config.yaml
num_hidden_layers: 8
hidden_size: 384
num_key_value_heads: 2
head_dim: 96
vocab_size: 32768
rope_fraction: 1.0
attn_scale: 0.102
init: "trunc"
init_std_down: 0.00842
lr_head: 0.0188
max_seq_len: 1024
doc_mask: false
dataset: "wikipedia_en"
MLP neurons of a small language model. Each row is named by its layer, matrix (up: input weights) and neuron, and shows model dimensions 64-159. Each number is 50 + 12 x the weight over its row's rms, rounded and kept within 0 to 99.
Before each neuron's rows, "fires on" lists the tokens most often at its 100 highest values on Wikipedia text that the model never trained on.

fires on: ".", ",", " in"
L4.up119:40 65 43 74 71 54 64 51 33 64 59 57 54 43 57 53 33 32 49 22 51 57 30 50 75 59 21 62 25 43 39 70 41 45 54 52 44 43 50 36 56 47 27 54 45 46 51 47 50 56 48 61 44 59 51 49 26 66 34 36 38 39 51 38 44 64 54 55 49 39 50 64 52 67 48 63 44 77 57 43 46 49 51 41 43 46 73 61 45 59 55 42 49 50 34 47

fires on: ",", "\""
L4.up543:28 64 42 70 63 70 42 65 37 54 71 59 57 50 46 33 68 59 61 55 30 63 54 35 60 66 56 40 24 66 32 44 43 60 55 59 40 63 42 60 27 78 40 42 74 46 45 35 45 34 51 21 28 53 22 62 35 54 48 50 30 39 30 55 55 45 52 71 85 62 36 45 56 42 48 30 49 36 56 49 41 41 52 34 63 59 73 60 53 46 60 56 45 38 36 66

fires on: " ", "202", "200", "1", "0", "–"
L4.up1181:41 58 46 64 74 50 40 53 65 69 51 62 34 36 27 47 17 66 41 28 38 47 49 45 64 53 48 37 44 42 60 47 40 42 64 37 52 56 49 54 47 40 67 69 52 54 55 50 41 52 59 42 55 44 62 30 73 64 57 41 71 50 39 53 60 36 53 53 44 61 53 57 50 78 44 61 27 59 58 52 42 49 28 45 35 50 46 64 54 22 39 44 58 45 30 45

fires on: " and", ",", " a", " as"
L4.up563:55 48 43 71 54 42 59 71 21 66 61 64 44 31 32 37 58 50 49 39 34 41 55 48 45 65 64 45 51 56 45 38 51 41 46 38 51 37 59 72 52 44 35 59 52 43 65 55 56 45 48 45 70 38 58 48 65 66 52 50 52 47 13 27 42 36 35 48 47 44 43 56 45 65 87 44 44 63 46 59 48 50 61 32 69 55 54 61 70 46 63 68 47 60 57 48

fires on: " and", "201", " the", "202", "%", "198"
L4.up624:56 63 54 35 49 54 61 54 65 54 41 50 59 38 63 59 49 59 45 48 34 43 62 56 46 76 62 73 65 40 53 52 61 39 61 25 46 37 40 34 62 42 64 48 52 49 51 31 48 67 48 51 74 51 52 40 56 25 23 37 30 50 60 40 53 39 66 46 45 48 38 44 41 45 50 53 47 40 34 23 47 41 49 49 53 56 42 51 39 17 37 55 66 40 75 45

fires on: " was", " is", ",", " are", " were", " J"
L4.up1192:53 51 56 67 61 58 38 45 22 34 40 40 55 38 33 32 52 63 44 33 22 57 69 79 53 39 34 41 39 44 68 38 62 63 37 55 55 53 29 43 25 66 53 39 51 47 39 42 69 53 52 37 76 42 50 67 36 59 51 43 59 71 60 68 65 52 49 48 62 42 57 62 38 54 50 42 39 48 61 35 65 36 61 35 57 62 44 60 46 70 46 50 57 64 50 18

fires on: " was", ",", " and", " a", " A"
L4.up39:60 57 54 65 23 51 45 52 31 48 60 40 53 50 66 49 41 43 48 39 55 50 47 41 57 38 41 64 57 56 41 42 43 37 47 56 29 23 52 21 48 58 42 44 54 36 38 48 33 26 47 30 40 48 33 50 52 40 41 36 56 39 46 53 38 36 54 37 57 29 60 46 49 59 58 66 50 79 46 56 58 44 55 41 43 47 56 68 51 66 47 35 52 62 70 59

fires on: " the", " to", " number", " on", " at"
L4.up492:44 60 35 63 47 51 44 30 53 63 27 64 66 41 49 61 56 44 53 58 49 54 35 42 52 52 38 83 40 55 50 48 44 31 41 47 48 35 59 44 52 43 53 59 44 58 39 41 16 44 61 42 25 42 24 43 59 55 27 56 57 76 47 40 60 39 49 42 54 48 41 38 58 51 56 41 45 60 47 49 73 68 47 50 61 51 49 48 57 36 35 67 23 53 53 61

fires on: " team", " Association", "100", " League", " in", "201"
L4.up1260:58 49 36 38 54 29 41 50 57 68 28 69 34 49 35 57 60 56 38 34 42 67 44 45 36 52 39 60 59 42 60 52 58 71 47 40 41 61 41 32 42 24 61 29 62 67 40 45 55 51 33 53 41 44 43 60 68 41 40 32 33 59 64 51 62 40 54 42 61 45 20 35 53 28 50 50 40 47 71 41 49 39 67 55 58 70 57 57 50 29 53 45 20 67 59 57

fires on: ",", " ", "5"
L4.up99:41 52 56 49 77 49 54 50 37 51 57 51 57 65 40 48 60 54 65 37 47 54 36 38 71 53 47 64 63 42 53 40 40 40 57 39 47 68 73 56 44 40 41 61 39 54 37 65 68 34 54 26 44 18 57 68 40 39 40 51 56 32 45 52 51 62 50 30 31 41 44 58 70 64 52 35 42 57 46 38 51 43 50 25 65 66 59 62 58 66 52 54 74 35 42 42

fires on: ",", " as", " |", "3", "),"
L4.up1108:41 43 61 46 75 45 74 31 44 57 53 69 56 23 51 81 33 86 47 63 55 56 44 27 64 51 62 57 50 49 63 62 48 22 54 49 65 46 45 49 41 37 33 55 64 47 45 44 68 64 57 36 47 27 73 43 21 57 35 48 61 44 41 49 43 45 78 42 56 51 34 53 66 49 44 31 43 52 51 58 65 51 45 52 40 39 74 48 69 42 39 54 60 32 34 68

fires on: ",", " to", "–", "-", " would", " began"
L4.up323:35 52 52 51 65 48 43 67 60 64 69 46 59 47 28 52 75 67 24 32 43 59 48 55 49 42 60 62 54 44 47 53 45 37 47 45 45 60 45 40 48 42 30 65 52 52 35 60 48 61 46 55 32 56 64 53 52 55 51 53 67 58 52 56 47 55 67 22 52 54 46 37 60 46 53 39 50 34 44 48 57 17 34 51 66 79 58 75 53 55 43 36 45 35 54 32

fires on: " to", ",", " would", " may"
L4.up376:46 33 52 73 78 63 36 53 41 55 63 52 69 57 48 38 39 48 57 51 39 52 58 55 53 43 36 79 35 55 59 48 48 61 52 53 49 63 69 27 36 60 55 43 30 38 40 51 42 41 55 42 51 30 37 51 37 41 43 50 63 46 52 58 36 60 46 57 41 55 33 40 71 49 32 66 49 55 71 45 47 56 43 61 40 44 47 59 35 54 60 35 46 24 43 50

fires on: " ", ",", " over", " years", " only"
L4.up328:54 71 56 51 64 58 63 54 34 43 32 53 53 65 27 44 41 49 43 43 48 64 42 49 64 69 32 57 52 40 52 33 46 71 54 57 48 50 33 53 28 32 58 45 60 59 49 70 79 50 56 53 31 59 44 45 59 41 55 49 39 54 33 50 40 83 50 46 34 35 34 57 44 52 61 50 33 44 63 64 41 48 47 41 49 61 55 49 58 65 39 32 71 52 63 43

fires on: " a", "uka", " A"
L4.up737:42 55 22 67 29 56 59 48 49 43 54 54 50 46 43 53 33 43 53 36 38 58 36 59 53 41 58 57 57 47 41 47 60 40 48 46 58 64 25 53 57 90 55 45 46 44 49 58 29 62 32 63 66 25 45 30 43 54 62 40 46 36 51 27 35 54 65 40 48 40 27 53 35 53 56 36 25 35 43 49 57 44 45 43 49 68 66 52 67 45 55 51 52 39 45 56

fires on: ",", " at", " in", " San", "U", " South"
L4.up889:36 45 69 33 47 77 38 61 44 62 36 35 56 55 44 49 33 50 52 59 14 57 50 57 39 47 62 59 25 59 17 40 47 42 46 51 66 43 29 54 33 67 41 53 66 85 43 51 38 37 34 42 33 46 45 62 34 59 60 30 60 59 36 62 44 40 59 33 46 27 41 46 45 46 49 49 27 47 65 54 42 37 54 61 43 54 37 40 53 64 63 49 52 41 32 51

fires on: ","
L4.up829:74 59 68 62 62 46 69 41 60 49 53 41 68 36 68 70 46 53 20 40 60 70 41 47 50 72 47 37 59 46 45 46 53 55 47 50 66 48 73 41 57 49 59 39 62 31 34 37 57 63 59 41 59 37 63 58 71 52 61 47 73 60 43 64 58 32 51 49 48 32 50 53 49 59 36 64 49 34 44 37 48 50 56 50 51 52 59 61 59 47 43 37 47 38 55 60

fires on: ",", " in", " (", "),", " |"
L4.up986:37 55 50 47 52 30 62 43 61 54 51 51 37 41 73 55 37 56 49 53 36 57 52 37 45 46 56 65 52 50 44 42 69 37 58 41 54 33 58 60 55 29 15 56 21 45 60 42 35 65 58 58 46 38 58 55 47 42 66 59 66 59 52 58 47 68 52 29 42 62 54 63 65 67 34 51 35 64 53 54 61 44 60 50 40 38 44 40 53 58 46 32 51 52 48 67

fires on: " of", " (", ",", " =\n\n"
L4.up1165:53 45 81 36 29 79 47 65 52 42 27 37 68 55 49 15 77 45 56 55 55 51 62 44 51 56 59 51 57 58 22 34 49 40 48 58 46 63 48 55 54 69 55 61 60 46 49 52 61 41 20 42 52 46 42 55 35 49 40 51 42 59 53 54 56 42 42 41 31 57 38 52 55 68 57 57 41 63 49 44 51 53 68 42 54 56 33 47 58 61 46 50 51 44 65 76

fires on: " as", ",", " As", " ", "As", " For"
L4.up980:73 51 56 60 48 48 51 60 59 39 25 42 51 46 42 69 56 54 46 32 44 51 57 49 59 47 56 56 39 52 44 35 36 27 58 61 50 59 48 39 61 59 47 62 66 21 54 51 53 13 34 64 67 36 54 56 40 61 47 47 60 67 39 66 41 49 56 44 37 52 31 54 38 49 44 61 68 57 63 63 64 58 49 67 63 59 48 57 64 35 57 41 52 69 30 57

fires on: " ", ".", " as"
L4.up886:54 70 40 45 73 64 51 56 45 66 54 53 77 45 27 56 63 58 50 30 28 60 60 50 69 26 43 51 46 76 48 64 57 56 62 59 45 64 47 29 69 39 46 73 39 54 50 48 62 51 36 46 50 48 54 55 65 54 50 45 24 38 37 49 38 50 88 40 43 45 38 63 52 49 48 46 14 41 60 36 59 53 56 48 55 48 41 41 61 47 57 29 29 49 72 82

fires on: " and", " with"
L4.up985:29 28 45 34 29 64 43 38 22 46 36 50 35 54 50 74 57 35 41 42 52 53 62 38 33 64 50 58 53 42 72 51 47 53 36 23 43 33 46 34 53 39 62 50 38 40 43 47 62 69 54 50 61 51 44 54 40 45 58 41 45 54 47 37 53 54 48 36 67 35 57 39 58 58 42 44 42 49 49 52 38 54 59 46 37 50 29 48 31 49 48 51 61 47 52 51

fires on: ",", " of"
L4.up114:75 59 39 49 56 53 37 51 46 36 51 40 63 72 55 43 41 49 31 54 59 64 44 18 56 68 40 66 47 56 33 36 54 55 38 73 40 57 49 54 56 66 65 37 56 42 57 40 52 55 54 42 74 34 59 64 44 47 66 63 55 37 69 67 36 45 35 33 32 53 48 59 44 50 49 74 38 79 26 50 32 52 71 57 47 36 49 61 33 61 51 44 53 47 53 47

fires on: ",", " under", " and", "–", " by"
L4.up674:50 36 42 51 40 64 30 58 30 49 46 43 51 52 55 52 56 46 69 53 44 54 55 44 33 42 49 67 60 56 50 37 43 43 45 62 38 47 47 71 53 39 38 33 77 45 49 51 85 47 49 34 48 46 53 49 26 38 44 34 36 48 57 61 59 59 23 37 59 38 41 40 67 63 74 78 33 27 42 66 54 31 57 38 53 62 63 54 35 78 63 50 54 71 20 55

fires on: ",", "–", " also", "24"
L4.up1315:44 41 71 72 51 27 45 36 65 45 50 50 31 49 38 58 49 57 43 63 52 43 51 60 43 45 61 63 55 54 63 66 42 38 65 59 35 41 60 46 54 46 39 52 45 66 67 50 35 45 65 47 52 44 47 44 57 46 51 28 57 55 52 59 59 45 69 60 53 45 41 44 59 48 74 62 37 41 53 56 61 52 35 51 60 73 58 43 57 52 57 60 54 60 70 41

fires on: " of", ",", " and", ".", " company"
L4.up1170:82 50 60 30 63 67 56 52 63 36 64 40 53 42 52 66 53 49 58 47 42 51 71 58 39 52 55 43 37 43 28 56 62 56 42 46 38 49 53 63 40 66 45 55 68 52 53 28 49 60 39 32 52 56 47 60 57 54 52 39 66 53 45 63 50 36 33 59 71 52 54 53 44 48 45 53 57 54 38 49 37 42 67 44 55 30 36 63 59 38 32 43 50 58 57 31

fires on: ",", " to", " with", " by", " on", "ly"
L4.up778:57 53 38 55 39 68 48 59 53 17 30 70 54 67 62 48 57 24 55 39 54 58 43 48 25 58 48 34 41 40 51 51 37 56 60 46 53 46 54 43 63 48 77 50 48 37 62 46 66 68 63 53 54 31 55 57 47 55 43 36 53 47 54 60 58 81 52 30 43 40 61 50 40 55 66 51 50 49 39 54 31 52 41 33 36 44 63 59 54 60 52 38 44 60 58 39

fires on: " and", " to", " has"
L4.up936:60 42 33 36 32 52 42 47 59 50 34 42 63 47 52 63 57 52 49 52 54 71 59 42 25 70 44 52 31 46 50 51 60 33 51 36 58 55 63 63 62 57 57 63 33 38 44 66 42 70 51 43 75 43 59 50 73 26 45 46 64 78 64 50 48 43 66 42 63 57 70 56 73 44 44 42 70 55 57 28 50 52 55 37 47 54 53 39 42 37 42 54 52 44 44 41

fires on: ".", " |", " "
L4.up804:49 35 73 57 76 59 38 44 34 43 42 59 53 55 35 59 65 37 38 71 55 60 56 45 69 61 63 68 41 56 53 46 41 41 52 59 46 58 33 57 46 51 57 31 54 43 36 45 65 59 35 39 37 46 37 83 50 31 53 42 38 64 60 49 49 45 68 49 57 43 55 66 50 43 43 55 56 54 30 53 68 46 52 50 51 38 63 51 46 42 39 48 55 58 27 57

fires on: " which", " that", " first", " then"
L4.up642:61 62 39 50 40 63 48 47 53 49 46 34 53 54 69 40 58 63 58 52 59 53 45 48 67 41 50 55 62 63 45 36 30 61 56 34 69 47 61 59 43 50 67 48 42 45 62 43 70 48 55 50 41 34 31 71 54 64 51 64 44 51 56 44 38 67 35 39 51 36 50 46 59 53 56 34 43 31 50 72 66 56 58 34 44 52 56 58 51 49 65 56 56 52 48 62

fires on: " ", " |\n", ",", " |", "100"
L4.up1276:67 38 68 37 42 41 50 40 46 66 35 66 71 38 46 58 67 66 57 37 43 52 31 53 46 43 54 50 48 40 58 32 50 37 67 53 47 60 66 71 44 51 48 58 56 50 33 34 78 64 54 44 59 43 55 61 54 69 45 61 72 54 65 60 46 50 66 51 50 50 52 46 51 14 64 42 32 38 46 37 59 42 31 48 40 38 51 44 48 36 55 41 80 45 58 64

fires on: " ", "1", ".", " season", " seasons"
L4.up836:35 31 64 73 65 53 62 33 33 60 60 59 32 42 56 57 36 60 46 49 52 55 50 49 53 38 56 38 73 64 44 58 44 61 63 46 51 57 25 63 44 53 60 59 48 57 49 51 51 35 43 49 56 36 45 47 50 62 64 48 63 34 38 52 58 50 63 44 64 42 39 52 54 38 43 74 32 35 52 55 29 44 51 52 68 41 48 53 52 40 45 35 34 51 49 62

fires on: " and", " ", " who", " to", "%", " or"
L4.up206:63 10 49 53 50 66 61 57 53 58 51 43 49 48 54 53 42 69 44 35 51 62 75 53 33 46 46 53 46 29 43 46 58 66 60 36 52 28 32 55 41 52 24 30 34 36 50 48 41 36 50 59 72 47 50 42 48 46 57 56 78 37 63 81 37 72 68 52 49 32 33 53 58 52 50 54 57 39 55 69 51 48 67 34 37 55 54 62 42 33 44 58 25 43 56 47

fires on: " ", ",", " and", " &", "ut", " the"
L4.up791:71 54 56 57 61 58 35 30 54 58 34 43 43 42 42 74 56 35 42 42 59 56 70 80 35 60 56 42 48 61 39 36 20 43 43 44 41 36 38 44 73 74 50 54 37 48 49 22 47 55 62 59 59 51 37 55 44 34 38 52 47 44 59 55 56 34 59 65 42 56 48 52 49 75 51 46 45 53 36 74 78 41 65 36 45 33 51 41 70 45 50 51 38 75 48 60

fires on: " ", " and", " A", " II"
L4.up1219:20 60 47 49 54 56 52 52 68 74 28 38 30 53 48 52 43 56 63 43 57 42 53 42 53 40 61 71 60 46 39 46 57 46 50 42 36 54 58 51 49 56 45 40 63 40 47 39 33 45 58 39 45 45 43 56 47 75 52 53 44 61 71 45 17 63 47 42 68 55 51 57 54 52 57 59 48 25 59 64 54 85 51 51 51 61 46 74 58 48 53 40 60 53 58 42

fires on: ",", "\n", "ó", " is"
L4.up399:44 64 59 52 62 56 31 40 26 38 51 49 63 54 38 54 55 35 22 56 41 68 50 41 55 68 46 42 46 28 45 30 57 36 51 40 47 59 58 36 55 39 55 73 53 51 56 58 76 39 54 40 53 30 57 83 72 60 51 44 51 49 52 49 70 38 38 47 47 41 57 61 34 62 42 42 55 63 43 51 44 53 51 63 43 69 50 67 49 49 57 64 46 56 37 53

fires on: " ", "."
L4.up461:50 50 56 35 57 63 71 67 48 51 60 36 69 43 24 47 54 35 38 49 37 54 50 39 63 25 37 42 55 49 64 58 36 53 40 37 44 55 34 43 57 44 46 37 43 30 35 41 70 56 54 42 49 49 54 49 44 37 38 41 49 49 48 57 49 32 57 56 62 34 60 63 61 27 54 58 32 36 39 53 38 53 38 41 63 52 63 61 40 53 54 35 46 53 52 37

fires on: ",", " in"
L4.up785:41 35 44 48 59 36 38 50 53 25 67 76 43 58 48 44 69 37 37 24 62 48 42 54 54 43 56 58 49 50 62 28 58 49 42 33 48 40 47 37 59 42 49 67 57 50 47 60 53 43 57 65 39 37 45 43 65 63 44 67 23 51 57 64 57 63 25 42 60 44 29 56 55 52 61 59 63 67 60 52 52 55 70 52 39 44 53 53 38 40 49 42 32 34 29 66

fires on: " ", " to", " at", " and", " from", " as"
L4.up524:71 53 78 55 41 45 36 58 67 65 32 50 50 15 80 53 45 76 45 36 37 41 45 57 18 43 48 44 44 53 36 59 37 64 79 46 56 50 33 63 62 49 50 37 55 48 39 39 39 63 54 55 46 73 61 61 59 55 51 54 43 60 51 60 26 39 55 57 51 42 43 37 39 52 51 43 31 52 63 55 70 42 58 53 41 43 41 50 89 66 52 43 49 64 55 58

fires on: ",", " ", ")", "0"
L4.up1064:56 59 55 31 62 45 40 57 45 69 72 56 67 39 51 35 24 42 22 42 59 67 46 39 46 38 49 41 68 51 37 39 57 63 66 49 31 35 80 56 46 42 36 81 50 53 63 37 73 51 62 41 54 53 58 58 49 66 48 54 58 35 55 74 59 36 61 69 58 41 46 50 68 62 61 62 43 65 30 30 52 22 33 41 36 60 68 47 56 33 47 32 47 39 53 28

fires on: ":", ",", " /", ".", "30", "00"
L4.up821:55 59 57 46 61 47 43 32 33 23 56 67 49 66 53 61 73 30 66 59 71 66 72 49 58 59 53 59 42 42 57 57 56 41 47 50 46 57 54 57 44 53 42 51 55 46 56 52 49 25 45 56 55 48 39 30 46 71 57 26 51 36 51 63 32 65 29 48 41 44 51 70 28 52 83 59 51 54 50 52 53 48 52 46 39 47 38 51 65 63 68 63 45 53 56 58

fires on: " and", "|---|---|---|---|---|---|\n", "|---|---|---|---|---|\n", "|---|---|---|---|\n", " Clade"
L4.up1:47 30 48 47 31 57 41 37 46 29 37 47 67 49 62 54 46 54 62 53 48 46 47 22 57 64 65 41 39 62 60 34 55 52 36 45 42 46 72 41 51 44 27 48 55 50 38 41 66 65 53 44 47 42 55 62 58 53 47 43 57 90 32 59 49 50 47 56 60 57 69 66 65 56 42 56 40 44 36 60 42 27 49 56 45 58 61 54 57 40 59 61 77 55 40 56

fires on: ":", ".", " "
L4.up647:67 43 62 49 47 59 47 33 59 50 47 48 65 35 40 60 63 39 56 38 41 67 42 41 64 35 52 56 80 47 49 29 68 57 54 45 43 50 42 55 50 36 43 25 63 44 45 77 32 52 29 68 46 56 52 37 17 57 34 47 63 66 63 51 20 49 42 30 39 62 43 54 45 36 53 54 58 64 56 43 47 63 75 31 61 49 50 55 54 49 40 46 30 42 45 47

fires on: " ", " air", " is", " are"
L4.up11:59 40 43 41 56 52 44 57 48 32 31 51 64 49 34 72 40 45 55 48 50 63 57 44 43 58 34 55 48 52 53 37 56 52 46 38 38 45 31 75 55 52 44 56 55 70 53 56 48 43 33 68 41 50 66 50 70 59 29 50 59 46 34 46 43 56 34 60 46 53 45 43 45 52 52 57 53 63 35 50 49 40 58 55 50 63 43 54 64 26 43 36 63 49 53 43

fires on: " for", " by", ",", " with", " of", " at"
L4.up895:70 36 52 32 48 48 62 35 52 34 32 54 41 46 70 59 53 38 49 52 33 55 43 37 46 43 58 56 34 33 61 53 44 42 52 63 49 58 49 65 65 45 48 48 54 49 39 50 60 54 40 32 46 56 57 46 44 47 45 45 49 55 53 59 55 53 59 59 52 47 48 62 64 46 63 57 45 38 67 52 41 39 48 53 31 54 37 55 64 53 61 39 57 54 48 60

fires on: ",", "\"", " Racing", "%"
L4.up447:41 63 51 39 69 47 47 49 55 43 74 67 53 34 54 56 35 38 37 41 58 57 56 50 30 51 42 46 45 57 39 54 56 50 46 51 51 56 59 51 38 71 46 40 42 51 56 56 56 51 53 40 57 42 66 28 50 48 62 43 40 44 57 55 52 56 38 44 81 51 43 50 62 58 58 66 42 36 57 49 55 51 55 44 43 51 81 70 69 60 67 46 35 45 35 43

fires on: " and", " number", ",", " with", "."
L4.up675:54 36 50 36 56 58 51 40 46 33 59 67 43 41 48 47 46 29 63 45 54 62 42 37 45 49 37 50 48 43 47 48 52 53 44 36 47 32 45 39 60 59 63 47 50 48 48 44 44 40 44 44 40 63 49 40 53 48 47 69 36 59 61 42 67 38 47 48 41 45 47 47 44 74 49 25 41 64 57 66 47 34 63 82 45 50 53 63 45 54 44 68 47 54 52 42

fires on: " in", " on", " ", ","
L4.up1190:47 27 59 54 64 47 48 56 46 73 39 29 57 42 41 64 60 53 49 68 29 64 44 38 58 44 45 39 69 56 53 62 64 27 49 65 59 42 47 52 58 46 39 53 66 48 54 35 52 51 73 12 67 40 55 70 48 56 58 37 45 55 40 52 46 37 66 38 58 34 44 46 51 59 45 49 22 54 60 46 66 52 44 62 52 47 78 43 36 40 51 45 44 44 56 46

fires on: " in", " to", " of", " ", " led"
L4.up1316:67 54 45 66 50 32 46 50 28 55 43 46 50 35 60 56 44 43 40 31 59 57 71 44 68 51 60 53 79 58 51 50 49 65 42 18 46 56 56 30 42 45 52 35 35 54 27 45 40 53 46 58 57 50 38 35 55 58 69 53 59 73 55 71 33 76 72 50 56 58 46 48 41 63 53 52 61 50 63 60 45 56 54 53 40 41 61 37 36 42 82 54 46 57 46 62

fires on: " was", " |", " made", ",", ":", " that"
L4.up875:55 67 70 59 65 41 46 47 62 62 49 50 63 63 61 47 27 54 44 42 45 51 54 80 36 41 46 55 46 61 58 38 39 54 36 60 33 54 30 52 64 51 43 65 52 54 38 57 43 56 43 47 54 51 52 56 54 57 25 53 51 26 49 55 35 66 54 57 48 38 52 60 46 47 61 48 47 62 28 41 55 67 24 43 50 56 62 49 47 50 66 51 55 41 45 54

fires on: " which", " that", " what", " a", " received"
L4.up677:42 60 31 41 51 69 62 51 50 49 48 24 54 44 74 40 52 56 39 47 41 33 50 50 54 30 35 54 41 23 46 68 34 52 42 38 44 54 51 63 52 47 59 50 51 59 73 53 52 56 46 43 51 74 53 50 42 61 47 66 34 59 29 44 47 39 66 58 45 64 30 32 59 45 59 38 37 35 32 36 62 29 39 31 62 35 42 56 50 49 70 85 64 09 63 60

fires on: " in", ",", ":"
L4.up1125:47 55 70 48 45 65 79 57 46 63 52 39 65 68 61 34 48 51 72 53 61 48 47 51 68 50 30 58 47 60 44 29 65 46 63 62 65 51 68 48 34 28 75 49 67 30 25 43 44 71 41 69 42 45 61 47 37 37 51 59 34 62 55 64 23 45 49 39 41 56 38 53 62 49 59 54 40 58 54 43 56 61 46 68 57 69 55 45 46 64 59 44 60 33 33 75

fires on: " to", ","
L4.up7:53 29 55 64 68 49 40 47 38 43 55 53 40 55 64 46 37 52 62 46 38 42 63 26 63 39 37 58 54 49 53 57 71 41 43 65 67 48 65 44 21 55 60 25 37 42 34 50 66 52 49 29 66 54 59 72 34 50 34 88 54 54 45 58 66 71 50 40 53 49 39 50 41 47 23 59 48 40 56 54 35 32 57 61 53 43 45 61 47 55 62 46 37 39 57 46

fires on: " as", " ", "0", " and", " or", "1"
L4.up45:39 49 48 44 60 44 67 64 69 53 42 29 51 58 53 40 55 61 34 43 41 42 72 63 43 45 68 48 41 34 58 33 67 39 48 41 35 45 53 50 61 59 58 65 65 41 63 28 60 53 61 52 49 50 37 32 50 49 60 61 49 35 70 69 50 57 48 63 70 38 46 56 61 41 57 41 53 36 41 59 67 61 51 56 35 35 37 37 61 64 74 46 28 77 46 53

fires on: " a", " the", " of", " Al"
L4.up295:40 78 45 62 55 53 36 49 32 37 55 55 61 36 48 42 64 41 26 55 47 47 48 39 49 51 60 51 58 58 41 33 49 38 51 46 63 54 63 47 62 54 44 51 50 54 70 44 57 60 59 40 60 52 44 40 30 41 57 43 46 53 57 64 52 61 67 48 53 60 50 40 46 60 45 38 21 46 52 40 49 48 62 61 54 40 68 61 58 48 59 35 43 49 62 54

fires on: " ", ",", ")", " ("
L4.up15:58 50 48 54 45 54 57 44 46 54 60 43 67 42 53 39 58 56 44 52 59 46 62 50 64 62 50 61 48 77 60 49 38 55 67 50 40 58 36 47 38 45 60 65 39 46 65 41 42 57 60 63 51 52 47 32 65 43 59 40 46 59 49 36 53 61 51 30 58 61 35 67 67 46 46 46 52 55 47 34 53 53 49 57 46 30 63 55 34 59 42 35 60 29 42 80

fires on: ",", " American", " ("
L4.up701:40 76 33 64 37 77 55 56 38 31 41 42 48 52 43 20 76 51 59 74 40 76 60 52 50 55 44 60 72 36 38 51 61 37 47 52 51 80 45 30 40 61 33 68 50 42 48 50 63 14 56 38 36 32 23 56 69 48 63 51 37 47 58 48 47 41 32 33 54 47 40 49 39 36 51 63 48 36 43 42 51 60 58 52 29 51 37 62 30 64 63 53 50 31 50 55

fires on: " ", " the", " to"
L4.up242:43 51 63 63 56 58 76 32 38 49 61 39 49 40 58 45 68 43 59 58 57 81 44 40 58 55 51 52 39 49 46 68 46 53 59 48 42 65 48 58 48 59 69 58 47 41 50 53 52 55 40 54 42 61 55 63 44 48 45 30 24 57 39 48 54 66 61 56 63 59 37 47 64 45 64 55 75 49 43 56 79 30 30 67 55 58 56 46 61 56 37 39 46 58 35 46

fires on: " the", " a", " as", " an"
L4.up331:51 63 66 55 54 38 51 49 55 57 52 63 37 35 46 53 36 36 35 35 49 66 42 54 44 34 43 66 29 52 56 53 51 59 70 38 49 37 34 45 75 79 63 37 57 47 56 27 65 41 53 82 33 26 51 66 67 55 63 53 47 29 60 43 44 57 58 39 48 47 51 39 56 49 48 53 29 47 42 45 50 28 44 49 38 58 50 48 51 60 47 50 62 36 51 63